MLP neurons of a small language model. Each row is named by its layer, matrix (down: output weights) and neuron, and shows model dimensions 240-335. Each number is 500 + 25 x the weight over its row's rms, rounded and kept within 0 to 999. Numbers have three digits each.
After each neuron's rows, "fires before" lists the tokens most often just after its 100 highest values on Wikipedia text that the model never trained on.

L4.down314:496450491533525496549507477473488500515483495503481501498486501500516509513542473526534509524479494495552440509509502540539515478487458498547527514476548496469496470488502539554498479503529483521491448517489492485472489531461509451453525533511479517476517513497515475496475500487490529483
fires before: " |", " (", " |\n", "\n", ":"

L4.down1031:521476501504517537464499502498478508515524498506518500501479531501510468506488463517467514486488475465494520532521498469527504496506500479459518540501481499485460495496495476520517504474489490522439524514549507529511532535521467507494515473494524521488473547484499501487472527489544507462
fires before: " ", " —;", "1"

L4.down1486:510478497468475505555494520483502478477502506512507487538493480516504519477516458507559475512465502498470504470559508476519495485525513536506495490516448525475509493490498495500510511508527508484509482498554513508507473419490489509486538500521506530509495499526505549505508485474510490587
fires before: " "

L4.down213:541542542474477480445463500500485501501501518454474498527502500509481543482496483481526499493495466501518481538462537500495518511520479476479469530509506482492454515487500514517537442453543486492513526467515476510509521478413511553531519518527492501562489510516462497543466517485523502524
fires before: " |", "%", " (", " |\n", ")", " "

L4.down968:479475502493510496518532560521472505499466475500534502545487507541558490539516483500513438530523510501516555502542489505488530493532429533506504489503494507517465484552488486473459540483444501522479508537515461518477497497523485494514482503503551533542478479523502475509515482513531506499
fires before: " |", " ", " Loss", "."

L4.down183:512494480437505500480463500483463507523504469498462522489469488512477516513478503463507522497456469470458494465489487510506523528515513510535483487523522486516516497518479483524501501509537500482501504533498450497488457515505545508495497526498524527564471514502504469492529549500506498501
fires before: " "

L4.down589:479506519492540531498490507503522489491485499496480499525487535473502514504481539489522494506504471486467513478393489501486542562542537529502508499448504492491496495433484501507533461508492484508527507514486527475484496489496468496423528484483514489554503498496507492497521525501496474504
fires before: " |", "1", " |\n"

L4.down288:489515468535471474536492497515492502476506496488492503482530434497503496532524483520477524510570517533501479510542525472492499480457522483512481494512522485525510492548472495525519484542483535505518481512476520531559526543478514498504527526498479482493464518486538489503500472505500537475
fires before: " |", ".", " |\n", ":", "|", " |\n\n"

L4.down534:511532518505498473456492461542501464509519510471484512503508504496480532520519476523511499523495494493487518503479471523460487511531550462521480528520496496498483546506495483523478508508520523469483532454508524490498542429453519517524541536471470491478485515509487512538482475504542530509
fires before: ")", " |", " |\n"

L4.down1136:494503501494449445511487479450530454504473474495480522446502503508479517478583466493454529505524490486488503480431506484516482474492535509496521482494557491481506505471534517517495479521512522475493474523476525531513488519536503471522531477518508532504489541481523521499507460489520512520
fires before: " ", " |", " votes"

L4.down1255:494519531543449513464498502544516503510519521481486491476490489527514476498475495539529500511494527538507483499517466498477490488557510481514522530566509491519489483430509471501537506420478492527528490509462547485500498453514492519514487480449515524533489493508487483483486516499498475469
fires before: " |", ".", "1", "2", " |\n", "-"

L4.down1317:538495486537473496510483501497513476533489510472480508448502538473495476491504518502479545508522499523557500475485518501500495515467496480499493469514487540521482502499522548514523442498477560501515537504484470527465492498501522511532481478483514517485451520503492491558444476486480516449
fires before: " |", " ", " |\n", ";", " m"

L4.down1368:519548473535463482515500497500516482574478511514462481485503518473455519507514507515479515479508431502547482504467467516492459473506521454528487506527460540482539520465509536545477450500536480473490447537469490485475475536516516485467541484510520502529518514486446489512538520475497513481
fires before: " ", " FW", "0"

L4.down996:495470466509477460522487483490488522494487470493495442467531505521465466503530469448504517494499490500451494525449442544474525504492509517452521498495518512490507492499503521547477553535508508512557490478487481538510528463487482492521538501526512518481487485503493504527516509500552483474
fires before: " |", " \"", " The"

L4.down150:499485507481522557513495484474497518518500529472442514465503491529487488513493465475456531495515454497487500478484516499514429513501492492478522517521546493464492542484486526505485481519531480515494488545526527526488486487526461512523491512477485501510531496502492529491493514507517520514
fires before: " ", " .", " |", " American"

L4.down1110:488485501513503508508508518513519512442508500515487505520488450490498522471521513483496493495470486529516485500493516544509516517477506525465475511477490547514503446545511500527505533476531525451489474444549524494510519488546515474535434495493483507479521503488505511557511462527509485509
fires before: " the", " a", " "

L4.down1227:523484506480492553480453508479514513507506480549465527487460545476488499492550517475460502493528495551527486505492476465529505508492511481494494459478542512504502463510487449465500508433516477507503500561500459533503527510528513497499488524475529499508481553494477477512535514547483528492
fires before: " |", " ", ";", "0", "+"

L4.down1326:498517510512457510528476499518539507530521481505492508493490501503501488475508478521528547494506529497468534495527535451519463538476530469510517467514501506482491490531530467493539502560460499493453527529511504520497483508456478524476486489516501474512494511491472492531493512477476522490
fires before: " ", " |", " |\n"

L4.down866:505502455521454523479454498474547516506480495499489508473513511521475517487581481510513560529498466497465541497565553505454527496478509516513507476456524508536500514512479460498489461531547466473474516527527486518527471473500481497511531507499506477579522498507474482542493534485535517470
fires before: "|", " to"

L4.down971:452512483501517499510511470519518479483523492449538510483490461482502527522515518500466505492493532546499506453421540508488504485472511506492465521546488528499558511518513511487481498521466548503507507518473502520479510480472475496463493531516471469496476464508523487480527495491498513462
fires before: "|", " |\n"

L4.down1097:491493502496506479526502496447510475514523484514528496483475491490467518495494500508473523510478456468470502510476490464537523518512442517491505486482535482505482482517486488511536521504500494491504485501500509489548495543534537517523553484499511508441520551505473498552513488472479514511
fires before: ",", " |"

L4.down92:502506462521478530497457483455502499521479468500519463513470490506467541501523550473503491452455474557533487533484449509531490522480477491472490507517494521477495536518519527456488492502511522521479499542508503525501505453510512491522544470529469488501527484480501503463492542482458490525
fires before: " ", " RO", " K", " USA"

L4.down1190:496537530534501492495489522510510476456532491484494494533513489484445485511539514450555459489466557502525501520549552530494499434493536454486528484485475531527483469496519511453501510509468492477517480494495514507533493476519473510488493506511510491519535486496480484472485472496472491506
fires before: ",", ".", " of", ".\n\n", " and", " in"

L4.down609:495480474523452507492517492538484481418494516460470503542490505509504524458449526495562524502509470488485496478457510576475490485545475469532551480517547493472515468526511490544510479532519505521478491529497458481523530535471530460536511452515508468459532508490479487525482471472538478494
fires before: " ", " the"

L4.down893:490535503519497469464482485519529443558479520511499486491471503502467523529517542467497488536509508491488497511451510516545519543491516481492521527483505533505522444471483479472499495470505537541517453529465495495484527534513525555507479479484505486503487510520446477469506510500520497491
fires before: " |", "0", "1", "3", "4"

L4.down543:501489510489531506533521522530530514477452502495469505516530504528490521534533509492499458484452462482519495523472480503490487494429475526503510487460519515538509521432520484478496471506515526495463483464511507502504466475502512517472502510473500547525500504483519478507486470491469471505
fires before: " |", ",", "–", "s", "."

L4.down597:495487491506521474445537503509528507472500492471442512487474495511520501527521531449510511481532515506526457490510512473493498495525539509517484458481507447487493457502523501510483502515470491504500500495524476496508514494532509472508522459476461477465531528481491474469496585494513503496
fires before: " ", " were", " Swing", " the"

L4.down928:534480505475478519491526478495502478520518514517503508488497461525510468513507560496493515512525529472489518461512491543516475500470531467517537475584480523455484449504502493547468537499500481570434526503484547525450522515496462503505498505485515476487473469535507462508480486489448519461
fires before: " |", " |\n"

L4.down119:527498519550503514496509500509493515454506483475488542472492482471521490503457500536484493504448507486517446536444497555517489483515456477514517439518481458527482466503504541544554493498526499524510514506547505432526505500533531521515485445477510515492521508497503551554502524494516497492
fires before: ",", ".", " |", " "

L4.down715:512498485543503507519536502530448512507466462517487463495487488533507477516455529498509471525495548560521490529515468534505535509563482505559519506496487473510451449482500496507497512500491471502482494514522466494512501534521515464529466493502514528479520521528521469530514519479531488464
fires before: " |", " |\n\n", " |\n", "1"